Weights of a small GPT-style language model, trained from scratch on English Wikipedia: a variant of Adam for these matrices.
MLP neurons of a small language model. Each row is named by its layer, matrix (up: input weights) and neuron, and shows model dimensions 80-335. Each number is 500 + 50 x the weight over its row's rms, rounded and kept within 0 to 999. Numbers have three digits each.
After each neuron's rows, "fires in" lists the words (lower case) most often at its 100 highest values on Wikipedia text that the model never trained on.

L3.up1067:459445482514460488490485427536511479552550520505584508389566508553517421447503481498405526457478523450448526399472348510485594418460437634500539430497450509449495494460504430417476444517492488453551449480468485403427474608518509385513497552514412461483448520508487559515663466473491492467470462503599521478428532559459512596544461510506471460476483588500553481514476501482436533425574530427354463538529581568521413509508485524513520470555482525504431565523486498511469471528477471556534548509556527571546484508456489554520520519429562378429583531484419533528515480451558551579534516446496543449484459468503485488484430491494491487565521481438529527544570487507517471512564503394503499532481503460482568530507451587412448563409534430469530550447526491550511558508474514
fires in: "s", "are", "their", "the", "was", "were"

L3.up1314:469433569476480545515558492461496521534541561424512494466424476508477437469467463480554559431507540484359474451493546483496542491479446562486496406492531551558461498514476375494575499479533551473520489512496514409437453573510530504462479439486500486439498470474424564474649521505478562447464450546506533620505602467443524534547532600542453539497500478520533525509446574488449535424506573453463480481563486564530476443527466484499495449538548483490394539598455408542466462599543499530546554490491489499487487461461523458570515417461448424485461429513513467543510465554644471434429527433448462398534429500485481491471429466428507461555503501543518450501519496527543619582576494478656485505466520442470586537489448595514540448520513513463544498389623518535471439554457546
fires in: "for", "by", "with", "in", "to"

L3.up1408:528482491497450510503502431497476549579460539534470531467465458577473430433571552436495489532419517482597539480580474442546622492434458456561628489527467534599542404470554464403536509398445553594437464459507429500532492427575415537575515451488509472424503527485529533454557567546493459552548480467519547548516535509491494555495499551405498531578474410529519518507498495473449539434565464427458495467487525578498459525460406534482479421509445490463546446541450544547489478397410399455528530470428526550401505402471455621537636457482404465432386599502469531535529493588448501387445524416476485484549463528536498536411523459394522506436480444579576424536463517449535587490528531573504516511499527511443480572454495552523534454521453455510553482442505499528420534525506509
fires in: "and", "born", "as", "of", "or"

L3.up592:515518534495573468477441413488539517524528486427529476464558481506609490585579500533455546424425477468517522550553434583555564549537473541630523479523540522473514529513521400515583454434510504515521463490423498487539421497563479453559573551556513527516524527447503490483557508508580462551462490480475520441445586610531420545495503526439486543558455424551531498473543503432485492453546448518490575591579517464579528392502484540573496489546492447454480492477520566621527508475439596524481552545462578580465434440561502431537592589475497468426554440567464555451532386465504576488490432543506590442482570522532547522418519401451507496544515477457492477467466498403457549560489501558502439497554430471559514518427492428467472568571468558509366491479611475518437480517464482
fires in: "an", "other", "another"

L3.up1114:532441546482458451463474447427379511495585466478607546494560409461525460572508550439452523478502437477390516521547513507474521480521465470427552506540492544484512529478509520479584442517626540456476471514492469522427478490551470379513459520506586531601469518539505465442482565466500519442501475510491526493560563483470441522499483511469542510437539569455486571483575517568479521497523456461481633490488544498520466467497422528524559421576543383475388514555475496495537486548381518491484484437510539438384537617446481512456387493457381616542495502481452535532550488486498503479508610549389485493433445433472458535518554451344458520434508474508537499581514521501510548543503514470536586531566462452464551451472461482394415543544562488409489544517559528573512494481540556
fires in: "of", "at", "in"

L3.up10:443485460470516486495537479559449490495484541447436540535525460412464553567462538451554538620580467399613528556555568606453484546460502445542621560553448547513473515531479531478522507543473533430479477463439569502505513439512455412437499470463481592474587479424500477550423504535527453512447478487597526539575507511471492568425551519515585449480513568477589484500514458476434461469539451460533576515528476546527479484541492454521483409558518405435593564477508614527454462462371556488518469500538467402472425472497517419506530516471482565564498496431476531553566430569559544547526522493479493486460591527568452572490473396510500554541498493464529433450539492563578518500482491568527543517450572456575521466520532487461564479569472544481474505483548611511391541462606473
fires in: "up", "as", "sport", "upon"

L4.up547:454576577413422488516561394422411495556490436489584536543520396471554405546370516506468583504583467491458580511589578438474576443518438474495514480471526516517526442444474492542575508472573459491506461435437538508414473549533529467442401530545487501540537528507531613462478556501549505484490599562478500508467467422466522488568538658491569450497539486449527603510468524494479509506562516469468490577414510471539493539525454502582544511606529351427536481540513474448435519589434576564510474457521515549448482507433472430458402491392497608513498524460491530547421524444503527533506542577480514505508527487528531536557474492448427521499522559483421528477532510572498516471547418485585364470450428528479464457491482554420511420514530531474503547514497472430381522524566539
fires in: "the", "of", "on", "in", "by"

L4.up15:435450503569454529452485549479397519537487476474541495564532525508546501493488489438420582491480436487499501481478427546503506516465539413525405448527561620552544382450445472456524548519544462530442434464535580507459521483496453380477569530538464471559503525587541564504509402608494573520502533523552525576500544503495490470489487551516621476485533507435492481442495407516545479571397488482367461423472431579542464457414521496472443529539571491574523533532478424568434530427536430483429588425467468480496474577429485508494520558521453535529471516436584508486456443543428504493544552523569464531489424509473570475559548540478462490416426462515564488517543457472499529434500513556537445501607465557525557497545491599468585386584483417503482507444457557571461500538514507
fires in: "wife", "of", "4", "executive", "t"

L3.up1407:449482575494466513434523553493539459554522540480540542496520437557499527555552543547420540539541426470449524455549478506531495509520466524492441488428458492431544447424482469439566470464489518536515486466472465463550540543478497396487485502576578462528530540491543479462504535378583503418528511578468485511408495603619417559534489454402559542592457567558466554455468497515517548471504494392518539559517448534478550490478460448496573468587553418432457506518544524443435500515507480468545508410477493459472440491494552475418413501497534575501581527545506565490536484517470567508560551582470426562413627474513443519497572524452425466494464542435456530487465480474458472547553570462449544562527466546498580418546478520427410516477591487551379490575606559533468586483444461
fires in: "the", "a", "his"

L3.up1239:473474509534527534495552486493533491486478507440526473376442541475480440538438501488467477396493532442412448498568426514526555488572517579561635440504570565365489445533495478382519460485511514483529499564425510449474536554525502437471486555460463459453488490511474448513672499560475494512441454457602443510477539485467617567550548501504566383467464527520502501466483382564450542482460555424412534460499521458535470547527519461530468539467549527373400545523511464515470534532460466507466526446545479532521452516584527457578456570419506415476504477519470516549537508525603524511501493432442518464506504491478438503483459433466548448567486421450503509595579520496524482512575508494530553528455522477499436517496477609446429560464487460448494580502579512507501534526406564
fires in: "would", "the", "their", "his", "through"

L7.up1416:459491518522516441476504457460424494588446477522469566465499466498516495453561591478472440516457506459544505503563451483449638550401469525509472374522557489545546529447589458432515465389478601526487453541514517583476516456519492456525517477436504476444549480628552449523570536478552491560383444486530463475478560427449492524514549512499483546472565525519465485526555508489488538499517486462475538483553562480518467532488409485466518571528435494525593406403452541608507536522449563513485502448419554483469467450464487550506538412467357445468502546520506517592488466530531539542565427432413445528579479477530586528462438481489511519505571372588609467522531500404507523438551538420447526483484447526479598542484438564486494396539564507511511565492595571584493527532578509
fires in: "in", "to", "addition", "before", "for", "by"

L7.up556:531456440427520449558530496494508558428412546440500467416547529523508502553569531429474454526514498487532566569458476445471510511532454501447423468428444498523593499443493519538421555544471555616585506482543585490543520541471458516461571557475461540558487567525559529532587472487592445466469511491496587503567495556556481579509489430452580487443497530657565546537512490508528477477484443506444401461404436472401475559430472584562491526582578518482487451458542495436582523497490524418417483519519483531587473476500497594529426452514491573487530454502514579501492530582424494446500521403469545440478522469425471520507440472503470496453440411485552482509508469499481470523606540429551464496604547569438426575514469480469375510521537557566433476441489480491441475474488420
fires in: "was", "is", "completed", "came", "chicago", "medicine"

L7.up338:528475519515476437467538412524482644562550493484446504612465425464507553480497536436503592447444426464452533526575511410544581506448447498502523460495458605580468461536613336440530495435399550448520496513442459500549494545569524543515613462410529511493574492513453517464495562441479405488405460528527476546496470460498506390499435532566456441463528495522485476529519490453460578550562500390523574567531517474524571553401500429452476493491492496534524485525481573505461510456457472529528546456484581425499489523417539513485554413486438387390559571508473561567550453524583560470642482546440492498585492486548501497496536535441471580523554397505548398480556520422528524496494527443446500418385512523512534492466441448504472404494591426478451512421460519490520556560596559
fires in: "of", "on", "to", "at", "while"

L3.up462:439421540425539473489444474544492514534518544428493517412522564663497540515518513477507501455515506467508532497563493492520493547475433463559523483400495539470473489446512451407549427541504526511513448491553494512576522538592491420554469527483515551460487581540516565494423528450503427475515567629567515466522552495483510545537511567359518525504529559577557554489530373435493462537649470471604485526436435522534575441467593406455444535487531425451497501525487502503483470479539541494469577451438577533410466471428530549549450460487396521454586484449537486535618486524512449453575523483478503459510524535525568527423446451432511580528489512508518519524453537505542494408563467542489425508451430510501562562483399543529468438528423398443423549541576502480526476487497540
fires in: "a", "was", "in", "until", "by", "is"

L3.up745:430506465495455528549579461515551535544558507355458489516514522594426413451596502478431550494544483488493456434518367524522566434547547459486535335502566617423547436471520405451493452517497474502499474444492489449534504504555459531514515507495529491401489445568492559452514511535490463500468430534584542589499494496477516551469462558512546414468463516520565537459464506525498466461539543433559406437499487545569569590537562506511468470467499488416379464486507521614540583474413499516469525553571507554590516494481525552548522448469390406513506527427607494489467524482595546526546500513558502465459456562550492558374451496521561505475476362481507566518557562426541585488508507427494586616547525428461487480468546559548485485528527378392473470410557467525455502515539588
fires in: "by", "may"

L7.up667:405490520528490524505485339522446434548482494434552559512559568494472484603567482394584575448443556490436519384681496480490545474469464465552591449480482575520521481465529489478539464531436598538548442525426458441447534506576494476494435513458520517461488500515441542438534538500429428465458442515625454479511525395520543432466495530550540557530551443445585477515511505512417454522501423457534538443482483506464447537533478468474429528520535476495450463390469579649521502475488566500454483492440631507394486441461478479545522443387500448423453652527563547562476427509512607499523441533489469466587506423534464503406484480432501508522538523515496473528513467377566518453492527534496475542496524488457508569416545532562506472529581610521528490462492492531496494468448513
fires in: "as", "of", "when", "or", "with"

L3.up1240:395463417501527526564551413454498511491462451498497463438535469541562508488483611458381476450490377460477466442582524506502566477448469522624570523502445450468559523492438397477502418521547558585515487526514622539467480575508447538540521561560484490431529565461508402398582454425565451482540508516556472482476535573507465509496509590455462486492519527588540497492602551346524447480556555514457565514429518477571485444445451503470466545475574487506472492474497473502518546538470511447453434430445556522485428495505560441471506498426417426470568501436466548452492483428428551526477428535471488501478549510569479516474547495484417532535567470436558554554536487485484479580547549584548502509451452589548477499487462541452448436500517442537535582503573562446462519569473579
fires in: "more", "when", "free", "phenomenology", "three", "chrysauchen"

L3.up1302:422536467522468541482522530529504480546560548475583505449473487540503541587494502503482566563405480501509451434470489488554503453434474422479541483469464539613512433463406456471538521473500419459610507508408482544481467538446525493463564588535452530523459469517506522472612541542534573583493437558525493581581561546466469455516509551459493490460475423575498556435516478519521477407592542414479453447467462570550465534471422470498367419459519473433481520463444416489424492529389516524453480436529483533588577530423501564528484536444376517526529508511536504445438453475545569505450507500501539482425531495523478564587486529486443553491561438521522422537478337528502491478477488416559484469471467514451474477436587500503432475490501518506462474454484525513463444532566477
fires in: "or", "and", "of", "s", "from"

L3.up1189:405528594485483536524470547493573455547468474508608551492494508534513488498443509492512531510530476450498488437454470531592511513518489470562465447407557507421474505481492477440560476494414504524607470476452493393478488555453478515533514520513421489537559498475504482482521593386505557410527543649521538497311560577617479485480506574525489551534456495551468437527531504501515567480493583460612465535435455590452525474526543382530520491456529472421483580525458491467513447466436502509411481454500539600444434553490539558443460466433475479541583495541514509569583552475452463476499537473501425485464513454454475554510544509534498545601494519345499509454541398468525410503580505524435450498474504434468643492485472546569373531519489466538420445516638485522512450451441500
fires in: "and", "the"

L3.up340:421525486507526513529439538503515458490488482490495517465531489516488455585460534546469460466467501514529520555488521436476540492486443503545582521535442603506569535546563586502450463504601470433582507414411413444394502515546558415443473473516388550485589496564443519442481569464583494461505464449485435474395455465439456474587557440500530429567465494529547546489476485583434482435517502490537580551534597549595468581509547569461471447571603390471498498569462490397500457483533458564475483588493523485451537499507556475406442469512496606482497574520514572467508459508472517503508600469422529468412579565540559595516537586495379558485508565430483547435405525587476466545539447369467474476506472568474499481525493466553474501450590489439527482603475504478520499466466559
fires in: "the", "pts", "episodes", "score", "massachusetts"

L4.up1110:557591476422529483583584393468509505510499494530519554473540429388553420406368521506470574518582543483433556534545447479483481513461475549509621562445458572571602534429458476444558536542491516496524534528517542460564502487506415488487462618581432406527560495526502550477544568484524459613509508413480428522498608505457562518516581539630595506527495513510554562504550550556491447504554585558497540509489584523535464481528454556512403489506513475481560550393529564469504449444454497470443453489553544527480514492413564459611482493473502544527581589470527439482461499512525566450476541552437523483544528464485543551462484495513420498505467476474583536541596543407554458513585535466463417464466425442596500467460419419459544587532467428448546517442556513531376509433494575
fires in: "that", "secretary"

L4.up545:580579514519534468535496575529484538559549527433576481520552502514530546502550536394524537339543558440499518514547504558526497462388494527553486513519529471582451480499495491450466494429488543454527453470491494546475508442565487464450532465501552522494456503597472516514505422426471485512516486473577488523517464385504436525490458575458485505504450450514550489459554450524503566468484548437455584502618481434496508484499505449458435453563463451553607521507497488573533465498500484584452490491450413491568552507465507540512554465472503493436434610513432573440441515531502554406587499585536481499499450507513550499526491488457435548505552411459599506440518435458513489530462543424488466465657428486511398447474485508561493428559610504448530513393477597595526516563592587
fires in: "of", "generally", "m"

L3.up17:474499499535469485569439482489477562491435415536452465581543446488494519466508580528418513581475531399528560528610521629489446535456446428535441453484484429417535510502520502574472447465581508592608463391408466570470523561478451466515603499450555620412582554457513507505576428442465538502440546462552562551524690514527458542525536429453526469490505511534508554492458441503427477485569458462525482576428538540511585415444517471459495564586558434525409509516541546508457484533440500536437504481452496500567497451488478598543520477505505503425517439537447499520511489425482533473452506592544587452440503446562524533459517504443433523568504508475511517460484515557471501479543434482421451565477445376479553529464565448456532395420509562436468533588481520542421571499514549
fires in: "the", "his", "by", "an", "appearances"

L3.up1058:520416516446503502416533535443434430478418511462582561475463432462528410633474483491592515471482468568512566570573543503524504563572495465526526482486508568474520521459472468507598468565602483523482504487410524506516524520519481523382494485478535449581551457566479499456481528434492529495451541520558530524478471454471469518494617516500561549518557535506511462478544531482392450530531415514592497532567488458559438425499532337600503543540550461453548534539431529543473453444405501525431582468502521438503341473398562558496598493423487507521486518517450540544502465437474477340504518482353485439502536467521503586560572458479494476485570554415518491484419512526476554499492516522570586507557528465474535510427500346430450552532440597564463582522569484419475516490531536
fires in: "and", "by", "or", "of"

L3.up507:544493484443505499475485512494490478486422556496474488585538458624487478455442547535503529512527495411459534549478395585511521547540503497465534468471455511427550455516637500535485517566522526530504529465494554550531505523469471372537526523620504573461534568482541466464423586388527528554462561537513531529452493561573364537465537397549560532504473464547498456479524444512412571471487515499497453576459500449524473571542461487571519454481577341543431585482458547466462495497545479517481483515415493528443420407419510548516461480510457512504526496510468519498512459404447467502553538629414525519518485443483477532558586432405500521496486503453484558485367429520527529488493493500518528452470483404472482465557402512471428522536530459535492591512489459566518585485526492
fires in: "the", "s", "qualification", "champions", "athletics", "pts"

L3.up1419:504412484494503464494402500510544491571393509523517531581502513525479458559512538450412518517420468523614578511645466555530612526409452390464511498459452450544541576573473457487505402484465485521509458553502532502405491547542441442539591458522547542422514564422507475456434532456561560537468605509505467473490607503553515519456550571554551507535445402579494464540546512432397468563595542438544424477529504602500476506451544436501427501592388498483470565441555557493487525539464603444543558476469545514485528464427510528586557436502426549443418504520454562527445474456477578506437577556489516516483476415549476521572618490462474564495490496524577460397589527479460423499527511474418519507506446494500521542431573426604462475494501412477508416427570490423432513458499489
fires in: "as", "with", "from", "by", "for", "of"

L3.up111:567423547497448500505506429508399525482569476442536448524464517381508540429482565518410471517444529486394546587549556495470431465498463513466504448516446488444558478510554479487573518562504396508527544587481483518434471501419496488497417447486481428464428463558600620501565491474596557426456565482499540472472539534490482535473479582441557416482474573480468574535455535485438494452451451382429512546565536520449456532472418451551507415555437495401462534552557444524456503545537495483576518445484472389517510482542502448404446479528471460554510566508430521497442441460553581566502506562489468506517454527499500509444514422363537477445576547537535522533504504488516479576460556460593498534496432480532522384513484598479476396529528597400455610501559498566534510487507549
fires in: "time", "life", "one", "station"

L3.up1157:498428476564436450507458518555480427511498465461436482494558409537573511494460587520431503427489457404478479538509428465522608493488460510596568490542430531576476379481495482349515561529571605496516418442414581484388481500501472539578458497512469535454514493522573476448515602476545551465475394528527508547458480485479609516395449537610515544418574568435425555497487423523486534522496420491567473502443521454520535494561494460566503503574557402465513518419523549579543485441495575559500462437443564437571499447393475510445572467539480564532530468507547533507493458470475529480487588609462575478543452413555397545480541468498410534564470426434461494556528458461515467455533487536477422479491449527502452529481407479522453455448470520567480488421483476472423542510618605
fires in: "were", "may", "on", "that", "born"

L3.up270:425410565542527543532413457514559506581597445494542509354467530548528536488534464511477518487490535498369461505542541462466595480510494490511499421558507567560498514574400406447564519486428507472475455569546417470453507498499443456511406517556375504484460435464474535507583549485488578460474439558487523531444596488508451588506516463421510504562470504553521582543475498493480474476528468453465440549625585484529561522485528481604408500565488542497532560433539471535463512565489568570508421371461390530476477431509483458549524433460512501490505446568460514501473438453545542506452482469540425495489528505491459508443494487471431535492481456510554517453569528492492509502511547442597444504453573492459491533439465537415529484487543421469433477492581623531496478535461530
fires in: "at", "by", "their", "for", "on", "in"

L3.up1452:461633471507474475492562452522488562493489539473469471608480469510552477588441475480553517503532517458551551549478408479439565590392554470541500468487479575593473508542493537503489576420584586561516501545442525476633474517551456491557537428565423586475535519498516472465483452521464530524525490576529503529483551447461502486566575463514522465587507501546484501524542437549580473572480484478568429554491503537433529524491522566546438486534497504475457510490486557481576576466505435538590531463600513580544504438481465474587468470430445581503466437489504500507542430492510473552485442548548484528496502471463582570580574428462549554521538477480454494575435454464448559526486434469540421512475419510460510545553593384585617611450411484518536414425614471504478483501558456
fires in: "it", "at", "no", "top", "america"

L3.up267:432576444477455536535524505541463434432453513487539486447434504474473504509479586539532493518491411421397503476435530452492539482480472506577613481491440574475515386425512445477599410462463561470493504482470599536540481485524429474499545493499474395496598501483491441478646552524497556528515464502469548528498533580511446568498560458478506570379449513540535491540499424557485487452442485469535535583468569562598543429566404489547496501587569521468475507532553449477496530480410457504492521443489639487528480469522535507570548497506455475456531481591526548443478495412488498472476554473541477527472603485514457538447572464485474471561415441553455552530385321460464454521561557498487444492431453557459436499461541512463498527474591577465330435433503527507475526484512466
fires in: "the", "while", "may"

L3.up936:506436420415475496615573460462499553538467539488473569446525527430536567597464484536458452518446409512552420502396479592442535528497516454486476514446462580560503489520393533464538555412520510551586559488503561490518477453518472526477520524519429517500541481443520543532482472487532400575560461523608553526579571499517370415506500493479488528479422548460485514520471524421456449450460496458552442510596425578617452549577530515479538485409550476484542528498476403626437547464444520450429432558491423497505503561556454576549504460486513511422541409495547521519495517541499481537454501534572467461453514452525519529469535447550464582571505417474430520386503465551437525494505423501477384574431488537474410513483469435483525443561509530472384506468566505559524518473575540
fires in: "had", "can", "ft", "as", "has", "sport"

L3.up824:426531553447439528502479520531533440513482521499483513424520404528554478510513521453496542512396515566470454504440453473426417511504539553560514488529504519514470518558451544469540413511510503587590471485500526609553532473401496529442443472556514443476522537462500593562517445594476549512556560558501503549497550544526374411529524550569538447448544588463413557405517506443553497455554566431548442490492564521563539518524459529477476472494501433452506545480487587546450521579464542534624413452553497481504538418541441520631489489447517498481422482551466513622584433466461486398445411554482429383507504531472488508538478433435553559528440428504543495540589435622545495564458487428555486586503470469465413389518576526516553474493496485476532606502381567448595473547493485
fires in: "which", "when", "who", "similar"

L3.up853:421476503502516499588460504511466498470437469449540518504502365574492498493479555516476524541462495400481532510584406535500496498470450468593605485459461534401591486501491540531506433475490475525509499408503490511534472490460435504474559566516568604407522595503483420449450482498558506549536560451461548539536596568457425484502506532493486480474542492476517533505544450527505544472539550522459498475421566521477475470581510529548469567550551496573526536466549457550492481515513483546539518517436616521553433486448517454499467555461453624480447579570487546534492442459512577452446543500495584513435490427565512534575585419451472473456606425543493467536604484492509520484515510487549509447422516410471462467508515484511468411450494546405514514544447521464544468483564464
fires in: "the"

L7.up1028:472404469451473563493389479507490497558497494535496526427455599525536431494479456534517592424516486494528596489460546421530575422471472431579498482448622460431496514488453510502513526502547502490456434512402548496427495528561473467536459531564397580528443564509588506497590438519489568515512585565517485461510542449508550457590496547540453478505406501516530517457533464436495523487603523550472443482482484476563448537515499411537489518451453498527484541511525421600438592416462611502455545529542556540414459484468507508502429499411469531438468472506486550538463512453416527373538558533373424519381520517560427558509514471524468468500496419437484383529525493455552548540518516424545493453492515501487534512523489513583434474507611520458528537372610531472466445489460610
fires in: "of", "in"

L3.up4:531498436450548529415524467493524508533503505475576555469475465480638502509495556460492501472491492372480477530498454564518535450402551524629605534479511646460490437560449418535530473436553517453428466406459482509480525521421454520532515501635500490514497538444559531497565492556592465565575486568490472546505570537489433541552619572509432450421441445558536523465522514501492567462549534446398499515578523563511527471502475452487503467563553467514512546431512479528520468439495509479498538433463506514468457445490510505524610465530425517423482432461461530634457462546530510560518466451501445485571539524448532528442450491516526488504414494570580461542459482456478515516496478489591405530488448430508554536481531475513551498522494465497491541462552472504445456444469526
fires in: "two", "some", "three", "many", "most", "more"

L3.up1269:429574472524461544467503435533617498560476514482537431470515473475503495450536487519420541504502503379436449467469510531532506464557445552557514489454437545499544398415532473467457364481526526469475494426522489473541472524548484489487598587476480558434579480433525476499579516530473538425503481488393533480408590551528468576579526432385560520542481510473452594502562486482528499496425555410480495565513417495557504537470505513520526536626502470453497488529532504471521482534538549511508505408542546456599424417516573462467504498492566559426579503543566529536525509522519555505526506492585539505496615485451484545550475477462486493457485456382541502503501393515458505486553591395533491420528524530504570555569503523439571470526518551505389492559487592521468468494473516
fires in: "an", "another"

L3.up1493:431524466476456443530518519436524422526480502407513521469402539592464547547564489464402512497531426438575498543584479546583485556495493507536468424450458576450497482502524522480526501532546568526511458519462545424552627494645402390447496430476514408399502594408528438463490439472500517474534546505553413479489495513533547480536536573411558506407472451581496471466490495541452464520505513515566399540463450502495503484559572488507505498498571476574412461507531477486483529527564522530415637533512530480472444384454465552585520517473496526504589531464504527564603499444527483484572501500503588437520505440548483499451478471452505575502471461435587519511566591550516498465501455551397480501557487482513481574438474473572566555488456469554450548515615424512447586501495483
fires in: "with", "for", "the", "in", "by", "is"

L4.up899:524512490479458483548603423479462494524499531473611549370486481523550501538491477526420514421476578474366443502534500553527586500345555469516635425485508521520506447543450458450499477533569471447462442598509508522536454586490517551475410468578529558472470501544463529508567431492556471485478542530522468529554505484452577628531492577482426528509478478550510522455521472473468521444614464502452500454539518573489440488472462538531439528480570515530522467496450522531491533559422543507455455477443517546470522484477531409643442487443436493407440541399397542565540529512539519479543487452512503473516386612509480549431445438498456466512520388548522526578540521484545578513470422504509592552391532480444532566431449420488583463492548493455509479475457583495446457438472470
fires in: "where", "around", "few", "many", "some"

L4.up621:477537444486473532552505487470402574528521538455487518453536477610617458441447643480509533459576481451499498504554427480461509499498511461517559516523508456523514516467450357464487515486560475549515522509511516479573510448515518471602614391571576568418500465518512495448511587468486497441491512517526496498510636463495456560398468566470449464486465515559514574443553561461502497453548474487585436532434446634490544429503513503487493517504493466447509445501453553426488580517382542521436513460507548570525487594420485492517665391438449482452513447453477617539507527466464510462567502574523487517535443450570544517409500528507491522486389481554502400610505559467628507467476430508495460586505455425421518644437505480578542428532512529488454503456476498547410501516534572
fires in: "it", "at", "from", "during", "its", "when"

L3.up1473:399515483467497481491516577490482456436450455506536509466480454549511525596424461520496563464516471368464525478492540518526413571500491454492603594465432615489502515551517605446584415539535507453492495410468538470478581550419459441545488550543484516538560503535490520492469519521554511484436548487465429505498557575547457499497513457490579534496534551553451468450492397543503481383494516579537472508461514486639455515570550529603534498423577339450487620558464508537505435604498578496526477452502506495530463453491534457478466475528562591489493556562554553483501440547438446535497528490474561442504520447503487485495579462469438500477505494479417513511513471536489521525478535522606416473420450455462532470518429478452375516514489472499455625575539532388444454517528508
fires in: "the", "railway", "university"

L3.up1354:355532514511446498506545475505607481452535448388545541504476540450422509544407535482557515532605461484402515532583502406490464437531465493471542517478463494577549473454458562388533494426494570509524431471498525479503490501456548456420575532545492468502466479557473550406521550505522430577469496534532639550387546523499464554633550491474492494424492543519551450517536418503449485498450467410490464522488522597542563468525567449554548424539578463422509571570528505518409478516461537433463518412525504538556486458404509489566514476422469550535626553509483463535555500465481551502584501473376451441535480525477496525653564527406480520520552512395460409443489374514522491458510481506533522519432479541530475445472547493499527522471459629458351434475595503528433583493531513
fires in: "to", "the", "has", "by", "then", "from"

L3.up611:439530451413462498470479501485490477518524492500545473547546412541455398508464522532515484540543388474521345380496537558527470468468447419562527501627561577527460501513351428465508514430503514484534428589500501411525502595454527498529449519513523503500520484479461569438519605468481424522452497540476569602466547527497470506513597527508385565481429440475467435445597448460474467492502582519450434501466571607455471468504478472500468507588522508507470559535579553499511493512492538591445454437483454564556561507470509455494515541461508483487495480451556485520521537511557501456471461519612439432569581563497440473442498529523504507511487467516530510492589454514548525544556536498460468596491438474497456534492479459494503428440585475428452467497454501445560494551518514
fires in: "of"

L3.up470:429475406482529515474569550376398502455471549427394495488430443493477490603440568511545530434516550429497489525513472387559423546580431490487564510477519460445564442536519484355473443531528549498472460468417424501569542535463512485584513482544581481545499496548570513478518541531520535508482529584533446505439470522499479552445506457505526554550476518560517451479516515499463512519519413495487563495454503458466456412504442418505514509515501443443406582542483486463487532428505525463530539509554447450392376516546493482437565469523511606535574433509443546510627457492523449439553554534415629519530498521483463550548570513554469498498518538393574525505495470527419564519511525494568522554362524476534534471515484416482502519484475505522360625493608462511439481477428509
fires in: "a", "is", "was", "also"

L3.up1156:478550471474487493538495428577430561562521602442497474500513501574531435474475564449455503472450508461573539493574460553546544441433541433496541500559546507514453466515436452459471463510448510487504429546454475455465503574526501474536528474521519605410509517516421532528541460496511534484507471493572540551530591475521450539493511585534456521491428455580523577544449530507499468527603473495484412511426475524521486542415439555426448526462521566578455563514536504568480635583404477568474508350408483578532515543440458465514502470450462544375467524552509540511513468505527496445458512462500438565458487509550506528404401514519517500506558453499506406495527488572499580524560466381454404494433401452507533521482493469557663435402570497432469489372551548501536501551477541
fires in: "in", "on", "become", "at", "through", "like"

L3.up23:411517547530473457400473505475494516569487449509462483454536486527530481484526537472357486479540534541488518523514402460521574437481494636490472510450533454478449429510530466437501434509582513450611471476487532547515504545532473383437504547499511524558486521484505490538599461455503540394498558556503517419365484474574571551550484505502539518585441570531442522528511437523470548499511474494594549514404534516509459558571458483481543512471562497436510564518551515536459434541568459489393444516509473514486557534529478467378430515496606468471465571524436560536492526400561558564568546508433517532502460531529409457424571441490450478441396521488534563510529503512468420578563450554530405511430487420458624497584444557541528518496509406447519540512496548557485482463459522
fires in: "the", "her", "his", "him"

L3.up823:569494495548566453528527568451514558439493508497573427492384457521418510533563488489546534517413517556512525498527582454523453549498498408399480493567438457497534571520556540464478418511403554598515556573441515495552405529501559550563482534454501418590493493563514622507425472443547478465429449458557573405467452549505563480587493514393547573468539519454514471505508567434508516590592443500413503516547508613533541512528478540563506471519450429527371547499524418542430494580550507480477541470494524470460503529451484501473480475477486558449480487468527509501468514509525508453492478567519501548462505524455485461477576537448486518461553452536586502506507438410511492530525607389508527516437406521500512551520548401565476560425426511516610563489523534451552420561414530
fires in: "2025", "1989", "information", "2005", "2022", "2026"